MLP neurons of a small language model. Each row is named by its layer, matrix (gate and up: input weights) and neuron, and shows model dimensions 32-127. Each number is 50 + 12 x the weight over its row's rms, rounded and kept within 0 to 99. A neuron's up and down rows have the sign that makes its largest values positive.
After each neuron's rows, "fires on" lists the tokens most often at its 100 highest values on Wikipedia text that the model never trained on. A number after a token or word is its count.

L6.gate110:74 44 32 59 51 63 65 61 66 44 54 25 47 63 35 34 45 64 28 52 65 27 44 52 40 51 48 39 50 47 69 49 25 37 83 51 59 37 42 54 21 45 47 42 46 48 55 68 47 47 58 58 82 63 55 50 50 63 38 41 41 50 57 34 63 48 37 69 74 39 74 49 48 63 49 33 39 57 36 24 53 55 75 52 79 35 45 38 51 54 60 36 56 44 48 78
L6.up110:61 52 67 49 36 59 56 67 54 43 42 58 44 64 37 55 67 21 57 50 64 52 50 72 47 61 57 36 62 55 52 45 42 26 35 47 48 44 62 48 64 45 60 64 54 34 46 43 37 49 56 54 31 52 52 53 57 43 42 50 58 46 70 54 74 58 51 59 54 42 42 63 27 54 45 56 42 49 62 51 20 20 60 39 56 40 45 66 67 72 62 28 59 51 25 55
fires on: "it" 71, "t" 20

L2.gate89:52 66 58 34 58 67 61 57 65 55 72 43 65 49 61 43 68 31 67 47 57 34 48 23 41 47 42 26 44 43 55 41 61 26 47 36 30 54 45 45 38 62 62 53 18 48 29 64 59 63 55 47 51 54 54 57 46 61 44 39 48 32 64 75 47 49 35 55 61 53 58 39 69 49 49 37 36 42 64 43 43 68 62 39 41 31 41 43 41 62 40 57 73 47 38 97
L2.up89:41 34 64 64 56 47 51 57 47 51 61 63 68 55 50 46 46 42 52 55 64 46 41 47 47 70 52 54 47 38 24 50 62 49 42 75 32 54 43 37 46 47 67 27 61 52 39 53 49 42 62 51 29 57 59 42 57 63 42 55 50 49 56 39 46 28 53 38 45 60 56 61 46 45 36 68 56 40 45 48 31 47 70 61 65 43 63 49 50 56 64 46 57 51 43 57
fires on: "rul" 18, "Ear" 14, "Kn" 12, "Fin" 9, "ire" 7, "it" 7

L2.gate4:44 48 45 61 45 69 51 60 57 50 51 34 55 48 52 58 57 45 52 60 45 56 67 56 33 73 62 52 56 41 41 57 42 43 59 68 29 65 53 34 35 51 65 50 47 49 28 52 53 47 44 38 45 66 42 54 59 47 61 46 36 52 55 53 31 33 42 56 52 23 76 51 53 42 60 35 37 42 54 51 36 49 49 55 31 56 44 70 64 51 89 55 64 37 57 48
L2.up4:49 46 53 42 53 47 48 62 50 42 64 32 51 30 55 56 52 35 46 36 80 53 41 35 42 54 47 58 43 54 50 28 45 52 49 45 33 37 50 30 50 26 73 56 52 56 54 35 57 62 62 47 43 55 57 47 42 45 53 66 42 31 75 48 47 51 50 37 45 31 52 51 48 32 71 34 43 38 56 47 45 65 66 59 52 54 31 55 39 50 66 35 54 61 65 44
fires on: "h" 23, "ar " 11, "ar" 10, "il " 5, "h " 5, "u " 5

L9.gate633:46 28 50 44 63 56 37 44 47 29 62 53 36 48 66 54 63 41 45 44 23 69 49 43 65 57 63 28 52 43 68 59 27 40 63 72 47 53 39 44 58 65 61 41 36 59 46 50 23 51 65 45 37 36 68 71 57 42 44 32 57 46 62 37 55 40 43 39 58 45 52 33 59 46 50 26 55 54 55 70 37 73 47 34 61 40 47 52 38 54 66 32 73 54 43 70
L9.up633:43 23 43 51 65 60 54 73 53 38 49 44 45 46 46 60 45 36 43 44 47 41 39 62 53 49 56 39 31 45 65 42 49 44 66 52 54 51 57 47 60 50 31 30 53 53 52 37 43 50 56 52 36 57 68 49 55 59 51 69 58 59 46 50 58 36 58 40 54 53 32 60 30 35 47 44 55 48 60 42 55 72 37 59 27 62 58 35 61 65 50 34 46 67 67 59
fires on: "after " 27, "to " 20, "- " 11, "–" 7, "of " 7, "-" 4

L5.gate539:63 33 47 27 68 56 44 55 61 39 60 44 33 32 51 49 55 46 37 55 30 50 40 33 29 52 65 33 50 41 53 57 46 66 58 39 53 56 48 40 56 58 59 42 48 28 59 74 34 50 47 70 59 38 58 35 46 29 55 41 48 54 46 48 62 45 35 57 36 46 44 49 53 41 25 50 46 55 48 40 40 44 17 52 43 57 43 58 64 55 46 47 41 59 66 43
L5.up539:49 70 53 37 52 58 50 51 49 60 55 49 36 48 52 42 69 50 40 43 46 30 54 62 30 46 57 50 53 59 45 51 68 64 41 49 41 70 72 39 45 41 54 47 44 59 57 57 37 53 52 46 68 79 60 40 59 43 46 37 37 49 46 27 52 30 49 38 43 41 41 70 61 36 30 66 58 31 40 49 59 40 48 35 34 52 42 65 51 46 49 46 46 47 55 38
fires on: "P" 41, "p" 26, "| " 14, "M" 4, "tim" 4

L2.gate799:46 39 48 55 54 45 33 43 46 45 46 18 52 47 57 33 62 26 26 38 64 39 57 45 53 51 42 49 39 44 44 54 62 72 66 54 66 50 49 37 38 61 40 54 40 41 49 33 43 77 31 51 57 54 39 40 34 51 49 66 38 33 42 51 31 54 47 60 54 37 46 78 37 40 70 48 57 36 62 31 25 53 34 52 29 70 45 47 43 41 70 37 45 45 54 37
L2.up799:33 32 34 59 55 51 27 56 42 49 32 28 41 40 50 54 55 56 54 67 61 41 50 62 42 56 35 58 38 29 40 58 54 73 60 54 39 50 56 67 47 59 53 62 57 44 42 39 55 54 58 42 29 54 33 42 43 49 49 46 49 25 62 50 39 48 38 69 35 32 62 52 60 42 63 53 43 46 53 58 60 59 35 61 42 40 50 28 51 44 74 58 59 54 68 53
fires on: "ay" 20, "ar " 8, "included " 7, "ag" 7, "ad " 7, "u " 5

L15.gate149:32 38 57 61 55 62 41 54 44 51 37 35 45 55 48 46 51 52 48 44 58 43 53 38 80 58 62 49 57 59 45 40 60 27 55 73 30 61 48 33 53 54 43 65 52 31 21 49 61 56 42 45 53 39 36 35 50 50 37 29 56 53 58 36 49 36 45 39 59 44 68 43 30 39 38 27 53 42 45 50 43 60 64 58 23 60 70 46 39 58 73 55 44 43 57 47
L15.up149:41 36 56 30 37 62 55 46 47 38 68 54 68 44 33 37 51 37 43 53 50 46 45 41 47 36 45 60 54 54 49 76 47 43 39 49 50 53 59 53 51 64 39 46 57 44 68 45 47 43 68 40 49 46 52 43 67 58 29 47 52 60 59 54 46 58 46 66 53 43 38 46 48 69 67 49 54 38 27 36 50 18 65 53 33 50 39 52 53 82 28 50 67 42 59 54
fires on: "c" 22, "h" 22, "ex" 12, "Al" 12, "cl" 6, "right " 5

L2.gate293:64 54 71 49 59 65 33 59 35 38 61 40 69 48 46 55 48 59 42 65 36 47 55 49 52 27 82 45 49 73 64 57 33 30 75 59 34 37 49 50 30 46 62 47 38 33 39 51 42 42 64 58 46 73 45 49 53 49 52 38 39 34 49 48 57 33 65 34 56 53 36 43 46 43 50 47 48 40 78 55 25 60 37 28 38 50 43 35 58 61 53 54 59 75 53 56
L2.up293:55 44 68 27 69 61 39 57 35 37 41 63 34 29 53 42 56 53 52 49 39 43 47 49 29 62 46 38 47 50 49 37 54 69 51 52 65 46 37 45 47 42 52 56 66 64 48 45 43 38 53 42 51 47 69 57 46 59 39 52 38 47 62 65 47 65 37 51 28 63 44 50 47 45 66 55 42 54 58 44 33 32 73 54 40 34 67 61 71 68 21 34 50 57 60 71
fires on: "after " 54, "After " 27, "ast " 5

L6.gate608:60 65 71 52 55 32 40 45 40 45 26 48 57 38 51 55 51 33 43 61 50 39 36 19 46 44 66 39 34 55 42 44 37 41 33 54 29 60 78 49 52 64 52 41 34 43 65 59 51 37 74 47 44 50 58 61 63 36 55 52 35 56 57 42 53 52 80 53 70 34 49 28 34 45 36 58 51 46 64 51 34 52 48 55 55 34 44 75 66 54 54 45 48 52 46 78
L6.up608:61 39 45 43 67 57 39 73 46 40 55 53 47 45 46 59 32 44 41 40 31 56 55 39 45 54 52 43 53 44 52 65 29 44 63 52 50 21 68 62 61 55 49 61 40 51 53 54 62 53 52 40 53 44 60 58 35 64 47 58 52 36 48 70 53 48 38 38 45 70 50 33 24 49 34 25 55 39 37 38 67 83 28 30 24 44 25 49 41 53 36 38 34 37 30 48
fires on: "–" 27, "1" 17, "ac" 10, "early " 8, "-" 6, "1 " 6

L2.gate424:32 52 51 68 52 37 38 42 60 50 53 31 46 32 33 49 52 53 54 62 43 57 77 42 68 36 40 56 62 51 74 46 39 41 64 45 52 57 35 58 54 72 29 74 49 45 58 49 41 28 58 64 39 62 62 49 46 48 64 68 46 74 35 45 57 41 45 47 42 67 64 49 50 64 64 57 38 61 53 32 43 49 56 55 74 51 66 48 63 58 51 54 53 31 48 70
L2.up424:47 34 27 44 56 62 57 29 54 69 45 39 30 44 46 41 50 46 77 50 42 64 62 60 53 44 44 25 43 60 57 55 44 42 58 43 33 59 25 61 46 49 40 53 77 43 48 52 56 57 71 45 48 25 45 47 44 46 47 47 50 58 40 52 60 64 58 77 53 45 46 67 63 31 44 56 64 44 70 28 45 68 41 63 44 41 68 66 43 58 51 48 65 47 60 16
fires on: "Pl" 24, "Sy" 16, "Or" 11

L6.gate219:49 73 28 49 67 40 47 44 64 40 40 42 66 36 57 62 49 50 51 55 40 54 33 58 60 43 49 64 68 59 58 48 33 36 28 55 39 61 59 62 63 69 58 57 32 51 44 43 54 33 56 61 40 39 60 68 55 39 39 48 49 51 48 70 44 25 65 47 52 28 41 48 34 35 56 37 60 60 50 46 65 24 44 58 38 27 33 44 51 58 21 46 34 59 79 33
L6.up219:62 54 37 58 65 52 67 41 62 39 59 51 68 66 60 48 30 42 35 46 60 70 46 55 48 27 67 37 45 36 68 44 47 58 46 49 74 28 51 29 27 58 51 41 57 62 54 55 57 44 57 47 49 30 61 60 45 45 51 35 53 44 48 48 39 28 38 49 51 32 24 71 49 62 58 35 32 32 44 52 52 58 42 51 36 63 62 60 65 59 49 48 49 62 53 46
fires on: "K" 19, "air" 18, "er" 16, "Air" 8, "Star" 5, "ail" 4

L14.gate342:46 67 57 35 60 55 54 44 37 41 39 47 42 46 44 45 58 53 34 11 60 40 52 50 30 44 36 51 49 57 66 61 60 46 49 71 34 38 37 57 37 61 40 37 47 57 57 55 50 44 70 37 55 68 75 68 51 47 36 53 53 49 52 46 56 42 44 56 23 51 55 53 53 45 40 49 71 39 45 47 78 46 25 49 52 56 44 43 40 50 42 56 58 49 61 60
L14.up342:64 51 44 74 46 45 47 68 59 54 58 62 56 36 42 35 70 47 40 27 63 43 55 47 64 49 66 71 52 56 50 62 60 54 46 64 45 59 56 37 44 65 53 24 42 68 40 44 48 45 49 47 64 35 45 40 45 38 37 57 45 50 62 40 52 38 51 51 57 63 36 53 54 53 37 49 52 51 43 52 57 49 46 45 44 52 37 37 50 44 53 42 52 27 48 43
fires on: "re" 52, "ex" 12, "ul" 4

L4.gate251:57 65 60 48 51 47 33 53 38 51 52 55 52 41 43 51 54 32 52 55 50 47 42 47 65 52 26 36 41 58 54 36 26 39 54 40 46 59 61 63 38 58 54 39 46 63 47 62 70 28 28 33 40 51 50 47 61 39 41 31 41 46 57 54 52 55 49 55 74 67 50 39 52 59 62 42 38 42 56 22 51 57 54 47 41 34 29 47 63 53 72 39 54 66 61 37
L4.up251:57 56 50 64 53 49 59 47 62 44 69 38 47 64 24 60 68 38 30 58 44 56 45 48 61 54 67 44 33 57 49 47 46 60 61 76 51 56 50 60 52 77 51 63 52 53 23 46 65 34 39 30 68 58 51 67 55 60 53 72 74 22 48 55 50 20 46 53 53 51 62 55 67 53 48 41 72 49 47 51 72 57 34 37 63 47 71 43 48 57 35 28 49 49 44 41
fires on: "air" 25, "cr" 17, "Har" 10, "Air" 8, "Brad" 7, "Tenn" 5

L6.gate488:56 44 63 56 32 57 29 26 57 47 56 42 39 31 53 58 58 50 47 23 57 48 51 61 55 51 57 50 64 59 42 65 61 53 52 53 42 43 52 57 57 29 42 63 52 65 55 33 42 65 73 55 38 79 55 48 54 59 32 57 35 33 41 52 26 36 49 64 51 60 49 51 72 43 54 48 68 54 56 32 44 48 34 59 47 46 48 41 34 56 43 23 43 45 54 57
L6.up488:43 56 36 57 51 25 48 57 65 42 44 82 75 59 68 46 58 35 34 55 68 52 53 60 57 58 51 59 70 48 36 55 68 40 54 39 44 55 35 61 60 63 37 38 49 57 50 62 46 42 50 51 50 46 46 40 29 39 67 27 29 50 44 61 57 48 46 71 48 54 53 34 37 61 48 55 53 34 84 61 38 41 44 27 38 80 56 31 67 55 57 44 43 41 44 49
fires on: "ip" 27, "-" 9, "ud" 9, "ad" 8, "re" 8, "os" 7

L12.gate428:32 69 32 53 67 42 37 71 55 61 40 36 60 32 55 44 51 46 30 45 52 60 51 39 68 63 39 71 65 53 42 40 56 53 49 58 39 57 26 37 50 49 32 54 60 20 40 79 50 72 40 64 57 39 39 47 49 54 69 33 55 55 68 23 61 63 56 52 57 63 53 49 68 51 59 61 36 54 39 51 40 62 48 32 38 52 54 39 16 52 53 16 61 69 48 36
L12.up428:59 46 50 41 47 62 45 29 59 28 61 47 38 53 51 54 32 57 50 37 73 50 49 68 44 55 46 44 48 60 57 63 72 56 52 43 41 30 54 56 57 36 55 51 54 65 44 54 52 50 42 61 39 51 29 30 46 48 54 60 64 41 43 41 57 83 61 50 51 59 39 43 40 35 42 55 47 46 29 41 46 45 43 42 45 75 55 60 56 69 63 61 45 44 49 66
fires on: "the " 21, "a " 19, "ch" 12, "an " 7, "s " 4

L12.gate663:50 44 47 46 62 82 46 52 62 55 63 41 60 62 79 41 69 42 46 69 44 47 52 63 60 48 43 38 49 46 49 65 57 42 57 31 52 34 53 39 58 50 36 67 36 63 55 51 64 38 39 48 54 67 75 60 65 42 40 64 44 45 40 35 40 47 49 60 43 55 41 51 59 76 35 71 51 49 75 58 64 38 51 39 40 79 25 34 48 37 73 75 59 37 54 37
L12.up663:49 50 35 62 55 35 49 55 36 42 50 39 29 20 39 52 54 43 71 37 45 75 68 74 49 51 20 47 47 50 67 37 42 36 51 33 46 61 39 64 49 27 36 74 83 63 32 33 59 37 55 53 57 46 39 48 58 70 30 62 54 42 53 54 51 58 61 64 50 52 39 59 51 47 36 56 51 48 32 52 48 58 44 53 38 50 48 36 46 66 49 53 46 54 55 40
fires on: "or" 25, "of" 11, "ow" 6, "ef" 5, "Or" 5, "ough" 4

L4.gate267:53 65 65 46 28 35 51 45 48 48 46 47 61 33 48 60 14 60 52 54 50 58 38 73 48 53 37 54 42 53 48 49 36 54 42 48 53 51 68 49 56 70 37 52 44 31 57 44 51 53 56 52 39 48 35 69 28 60 47 42 62 64 55 25 41 47 35 22 44 45 54 49 45 73 55 41 47 66 31 58 46 47 48 66 48 51 71 59 41 64 35 60 29 49 53 47
L4.up267:37 19 54 40 28 45 56 56 43 62 44 50 33 72 49 76 38 64 34 43 41 44 53 57 54 52 56 56 73 56 64 49 56 46 56 34 53 23 38 46 62 45 56 59 32 51 66 46 53 42 46 64 47 64 26 47 61 41 65 45 54 74 37 38 44 37 68 38 40 52 61 74 69 38 59 53 63 63 36 45 49 33 38 61 35 55 39 23 61 51 55 46 45 42 61 67
fires on: "| " 50, "(" 20, "um " 10, "Hot " 5

L15.gate673:54 47 53 48 46 69 42 50 51 61 36 36 67 62 81 45 35 46 60 51 77 51 60 51 48 50 56 46 60 51 34 51 59 37 34 58 23 54 57 59 43 44 38 52 69 42 19 85 50 54 37 72 43 42 43 29 40 60 69 40 59 56 50 59 47 27 57 41 35 49 54 74 69 55 54 57 39 38 49 51 56 64 39 46 38 37 36 43 63 69 74 39 38 35 53 54
L15.up673:43 56 63 38 58 47 45 55 33 56 65 44 39 57 45 34 24 46 45 39 54 46 55 37 54 26 70 63 44 61 58 58 75 43 62 32 40 54 54 53 57 45 43 43 67 47 47 71 54 27 54 53 53 55 34 36 46 50 64 43 48 55 49 49 34 42 52 50 35 56 39 84 36 39 65 43 53 47 49 45 56 31 49 51 49 56 43 49 47 56 47 44 66 56 55 30
fires on: "W" 19, "h" 16, "Cl" 15, "cl" 13, "w" 10, "v" 6

L8.gate258:52 68 68 43 65 51 49 55 41 52 76 35 58 41 49 46 71 51 54 54 51 56 50 57 74 53 58 40 57 54 40 44 27 44 48 49 77 57 41 51 56 68 51 57 70 45 41 44 38 80 44 46 64 48 58 77 38 31 65 18 36 41 40 65 31 79 53 38 49 58 72 54 56 32 53 51 54 40 57 38 44 47 55 59 46 52 60 41 59 70 65 50 39 39 29 37
L8.up258:65 61 44 69 39 56 51 24 22 55 25 23 75 45 27 56 67 55 18 47 63 72 45 40 49 44 50 37 33 38 06 53 49 65 58 51 35 59 30 49 37 45 49 62 37 52 69 50 52 59 43 43 55 49 56 38 51 55 64 64 52 58 60 52 46 47 46 51 64 48 49 43 56 33 38 41 74 41 52 55 72 43 54 58 44 27 52 47 51 55 58 40 53 60 54 64
fires on: ", " 22, "| " 11, "t" 8, "), " 7, "- " 7, ") " 6

L6.gate409:47 57 32 52 62 53 59 57 47 46 50 54 80 47 53 75 49 57 51 31 69 74 39 60 48 51 51 56 77 52 60 49 47 50 58 32 47 45 28 50 58 48 47 47 43 52 39 64 64 66 51 58 66 52 41 44 37 32 58 30 48 43 59 49 35 61 38 60 59 58 61 64 28 44 51 61 50 57 56 64 51 41 51 22 47 59 52 29 36 43 66 61 60 53 76 45
L6.up409:37 44 48 27 53 37 52 25 68 57 58 39 48 55 61 46 25 45 63 54 55 55 59 49 51 26 54 32 45 59 43 53 37 46 47 53 46 56 45 89 41 32 43 38 34 49 41 72 58 49 50 46 55 63 57 30 42 28 70 57 46 50 47 56 46 46 43 51 48 39 56 30 57 56 71 46 33 54 48 65 61 52 34 70 56 40 57 59 51 53 72 69 24 46 53 59
fires on: "\n\n" 32, "a " 20, "n" 16, "an " 8, "was " 7, "posi" 4

L6.gate744:55 28 59 53 66 66 53 57 68 57 72 42 42 45 73 59 51 64 38 41 63 66 34 61 60 68 45 35 64 56 40 51 40 39 56 34 42 55 74 58 47 77 40 63 41 63 41 40 51 40 47 45 49 56 64 59 43 61 64 56 47 51 49 52 49 48 60 34 52 53 47 55 50 40 55 53 57 63 46 42 61 56 35 54 43 52 59 39 63 66 53 56 67 62 63 29
L6.up744:48 57 25 50 25 47 56 35 39 49 57 56 43 59 60 59 68 44 52 47 55 61 47 53 54 42 76 31 42 52 39 46 52 53 60 42 40 50 43 49 57 62 29 40 44 47 68 45 38 47 50 69 59 32 40 48 52 62 35 40 48 29 67 66 52 35 47 40 49 39 55 41 50 35 58 49 64 53 54 59 45 45 50 59 79 33 64 31 43 53 37 46 43 57 47 67
fires on: "V" 19, "| " 17, "dem" 10, "- " 8, "cho" 6

L6.gate566:53 44 70 50 45 49 51 49 64 55 45 47 53 48 44 56 66 46 20 38 36 49 29 50 34 49 69 32 53 62 53 46 35 68 48 68 53 38 46 36 59 50 55 55 52 28 48 48 29 72 67 42 51 48 83 55 50 55 62 34 62 32 47 53 53 44 66 71 62 40 56 48 48 53 52 64 46 56 56 79 25 65 41 60 62 53 57 56 39 44 42 44 52 52 42 57
L6.up566:50 79 66 52 44 54 44 42 50 54 46 47 51 33 41 26 52 51 48 45 44 44 63 54 21 43 58 52 39 50 50 69 65 66 39 54 28 53 51 59 28 38 34 54 20 68 35 32 55 37 63 55 44 50 59 50 59 39 61 41 41 47 47 52 57 46 50 53 50 50 61 49 46 53 29 66 43 45 28 28 44 28 43 41 48 72 54 34 59 45 58 29 48 35 35 58
fires on: "| " 37, "; " 22, "st" 16, "s" 6, "p" 5

L2.gate494:34 66 49 67 41 54 48 54 36 56 48 53 55 58 43 18 59 40 39 55 46 52 67 36 61 31 40 58 53 27 34 34 41 43 42 43 26 24 62 34 39 51 57 39 60 46 32 44 78 35 47 56 44 47 36 54 45 52 33 66 32 55 57 49 45 51 36 52 74 56 56 77 53 57 57 44 43 43 60 41 51 63 70 41 38 41 50 52 44 54 65 29 35 43 64 45
L2.up494:21 78 38 42 44 54 23 35 60 49 45 40 59 60 63 20 48 43 34 74 46 52 43 47 50 47 58 46 62 50 33 47 39 32 46 56 40 46 65 18 52 56 33 32 42 39 19 62 63 34 63 64 46 43 35 48 45 52 31 64 36 62 60 68 46 67 36 60 45 23 61 70 41 54 62 44 42 46 51 47 46 63 60 48 21 63 42 52 39 41 65 37 58 54 57 55
fires on: "| " 31, "killed " 9, "married " 8, "forced " 6, "ed " 4, "978" 4

L7.gate524:62 44 40 42 50 40 50 41 43 45 33 49 46 47 49 36 40 46 54 51 63 66 59 64 82 62 68 49 38 55 61 35 72 48 31 65 57 47 59 55 34 35 29 48 35 46 41 47 37 64 37 28 50 56 45 42 64 43 45 55 52 41 54 57 32 33 58 63 41 30 68 61 44 50 50 37 62 31 71 52 44 63 79 67 50 47 59 40 62 46 43 83 62 30 61 62
L7.up524:33 58 40 62 52 53 50 58 32 57 58 55 37 08 43 62 51 50 51 34 64 58 55 57 44 63 39 53 59 57 60 35 63 59 42 49 64 38 40 53 60 46 64 62 30 74 52 45 58 69 34 44 57 63 35 50 47 46 47 54 55 53 52 74 51 49 54 36 76 72 43 40 85 64 58 36 38 71 49 28 63 60 76 58 52 47 31 34 44 64 38 67 62 53 62 40
fires on: "-" 18, "a" 14, "ir" 14, "q" 7, "et " 7

L2.gate106:07 50 39 51 38 53 30 63 69 22 57 51 48 62 51 64 38 49 48 52 47 57 42 48 72 72 75 58 54 44 65 72 62 37 62 43 49 59 76 54 59 50 56 40 52 43 52 54 57 53 42 55 78 32 47 38 44 47 49 46 42 42 62 59 51 48 50 26 53 81 38 47 65 29 33 49 49 71 47 77 47 49 31 56 42 37 49 55 49 27 36 40 58 47 58 47
L2.up106:50 53 46 57 23 48 53 33 62 56 44 54 55 64 51 45 54 43 55 57 45 56 71 24 59 65 49 33 54 63 46 21 42 45 54 42 60 53 30 53 37 30 54 46 61 49 45 61 28 31 31 34 43 58 49 20 52 45 62 52 60 64 50 39 39 37 41 34 59 36 46 64 44 62 34 56 64 67 55 36 39 32 45 41 40 55 64 70 43 51 71 58 57 64 53 50
fires on: "comm" 40, "Comm" 15, "served " 15, "serv" 14, "stat" 10

L9.gate130:60 34 40 51 48 60 57 53 55 62 49 45 56 65 47 45 51 59 59 62 65 64 54 70 38 68 37 46 50 61 39 66 33 45 48 52 69 43 32 48 55 46 28 62 55 60 21 68 43 38 51 24 76 33 33 45 39 41 40 49 44 48 65 50 66 53 28 54 56 49 30 58 39 55 60 39 67 55 64 68 57 29 37 46 37 46 41 24 52 57 55 57 33 44 39 55
L9.up130:51 53 57 70 50 36 75 67 66 37 43 44 69 72 57 61 44 46 39 46 45 39 40 48 41 57 62 42 61 63 53 53 51 43 33 61 73 49 48 27 57 54 31 44 44 47 48 59 62 36 45 41 61 54 49 47 33 35 42 51 53 28 51 55 44 60 49 60 61 56 54 52 48 62 71 63 47 64 67 65 46 38 38 42 58 46 39 40 57 62 46 41 56 40 65 85
fires on: "under " 28, "of " 21, "to " 12, "(" 8, "-" 6

L8.gate600:57 37 65 32 40 46 25 36 49 50 34 44 49 50 40 67 46 60 44 63 43 49 68 53 31 48 59 62 53 70 33 51 36 47 63 47 59 85 38 48 35 49 51 48 58 58 73 77 24 41 41 42 49 68 52 22 59 34 34 58 63 58 43 74 55 57 61 39 69 55 38 48 48 48 43 44 50 56 47 66 45 44 38 66 38 63 17 40 50 49 54 51 12 59 54 57
L8.up600:49 65 48 47 45 54 42 32 65 36 54 53 58 62 46 76 22 53 40 57 55 51 52 40 59 37 52 45 66 63 38 51 55 64 42 49 63 50 58 42 52 65 73 51 55 32 46 34 74 49 42 48 75 63 49 27 54 41 26 41 52 64 34 65 59 46 57 50 81 47 24 57 58 51 60 48 66 62 65 49 43 67 67 67 40 66 62 63 66 60 62 50 61 50 79 44
fires on: "-" 67, "v" 16, "." 7

L7.gate535:49 26 57 60 48 53 48 53 58 67 52 47 58 57 63 49 72 51 45 60 62 61 60 47 37 39 53 49 60 71 54 55 30 52 65 50 68 73 61 32 39 66 50 42 25 27 61 58 32 51 58 63 39 40 49 50 58 71 28 41 39 34 54 38 73 70 31 64 50 55 63 55 42 71 46 50 43 37 45 54 45 59 44 24 55 70 50 26 57 48 46 32 72 58 61 53
L7.up535:50 34 56 37 50 63 55 55 52 53 55 60 61 40 48 54 41 11 55 37 52 36 38 40 50 52 33 28 50 36 47 30 22 38 51 30 53 59 39 56 46 34 39 60 26 38 52 33 51 55 71 35 40 44 51 48 47 40 34 49 53 40 37 45 74 49 53 50 31 32 62 42 38 47 59 67 38 45 45 46 57 37 53 42 52 50 70 59 42 52 47 33 34 69 21 36
fires on: "t" 26, "m" 11, "zh" 11, "ish" 7, "ch" 5

L5.gate185:52 63 65 49 29 47 46 48 30 32 46 37 47 67 55 60 56 45 51 55 42 38 62 51 62 62 56 38 46 38 32 54 60 54 59 65 39 52 49 68 47 58 58 44 63 27 62 52 66 57 27 51 86 73 49 61 54 26 43 52 22 60 64 38 60 47 29 33 35 49 54 51 31 69 62 58 49 49 50 62 39 67 54 68 47 61 66 61 47 44 36 42 39 53 48 41
L5.up185:54 36 56 55 44 63 53 44 34 62 54 42 80 53 56 66 54 17 40 40 44 55 48 27 34 39 34 33 61 56 53 60 61 48 33 62 42 71 51 55 72 52 40 50 38 52 63 28 40 32 56 34 35 60 38 67 41 41 47 29 33 49 63 41 45 68 52 55 42 47 54 69 25 64 59 56 59 54 49 51 46 26 43 72 62 70 51 30 73 62 52 70 53 45 33 75
fires on: "d" 32, "c" 12, "k" 10, "s" 7, "mat" 5, "h" 5

L4.gate456:30 56 77 44 45 62 41 38 41 68 59 56 56 48 52 50 64 50 42 42 54 67 55 50 62 70 66 64 62 67 52 56 40 28 55 37 52 42 68 39 51 66 60 47 29 42 70 38 39 45 42 48 45 32 49 32 51 42 45 46 37 71 43 50 56 25 40 62 52 71 55 69 17 62 33 48 47 63 40 73 49 41 41 48 43 72 38 47 42 45 64 36 53 58 64 37
L4.up456:51 64 57 50 50 41 47 37 57 59 46 44 52 57 55 72 55 61 58 56 35 34 61 49 50 52 38 69 54 69 32 26 57 46 50 52 43 35 60 54 49 39 55 45 46 33 48 69 40 48 35 49 52 47 33 48 47 54 46 53 50 54 37 69 57 27 29 79 40 56 59 49 48 75 44 54 55 59 25 58 30 32 44 63 40 54 49 63 61 52 57 37 44 84 52 59
fires on: "Ch" 27, "served " 18, "serv" 14, "eb" 13, "played " 6, "serve " 5

L5.gate315:48 42 52 36 54 44 67 53 60 43 51 56 26 43 47 35 57 40 59 39 84 38 67 46 31 52 47 52 57 38 58 53 44 46 60 57 47 50 70 39 30 50 57 33 37 54 50 42 86 39 42 29 52 39 67 55 49 31 47 54 45 45 30 39 66 40 41 44 52 62 45 70 39 44 49 52 57 55 61 45 47 44 22 39 24 55 31 32 72 44 48 58 36 62 55 57
L5.up315:55 50 64 79 35 68 43 60 26 31 35 42 44 37 51 54 61 52 40 54 67 36 60 36 55 66 99 63 35 41 34 36 46 60 54 65 53 29 51 57 51 38 58 48 42 61 58 50 40 35 49 50 61 42 48 75 32 30 52 30 42 50 57 77 41 64 56 43 54 55 50 64 53 38 49 69 46 29 52 37 51 34 54 50 28 55 47 46 48 52 40 79 31 35 54 74
fires on: "id" 14, "-" 13, "old" 13, "oc" 11, "l" 8, "ed" 7

L8.gate222:45 52 56 74 47 74 63 36 69 51 56 35 58 42 57 55 34 57 44 60 51 54 71 73 25 59 39 57 36 18 70 49 32 60 46 52 20 54 54 46 37 62 40 55 34 55 43 84 63 60 41 44 55 38 52 55 52 49 25 48 59 26 50 47 64 51 54 47 77 48 31 46 57 51 67 58 74 57 49 43 48 27 56 66 34 46 31 23 71 38 47 58 41 62 36 56
L8.up222:62 45 48 55 21 62 68 41 63 22 35 45 67 63 68 72 40 40 66 54 47 36 52 71 57 63 61 53 46 48 52 54 48 53 47 55 51 35 57 53 75 41 29 53 53 37 62 50 58 34 59 31 48 49 55 28 44 32 56 54 57 51 47 50 58 67 52 60 63 58 38 59 55 50 61 55 57 40 65 64 57 49 43 77 42 66 66 42 54 72 60 41 60 62 60 75
fires on: "-" 70, "+" 4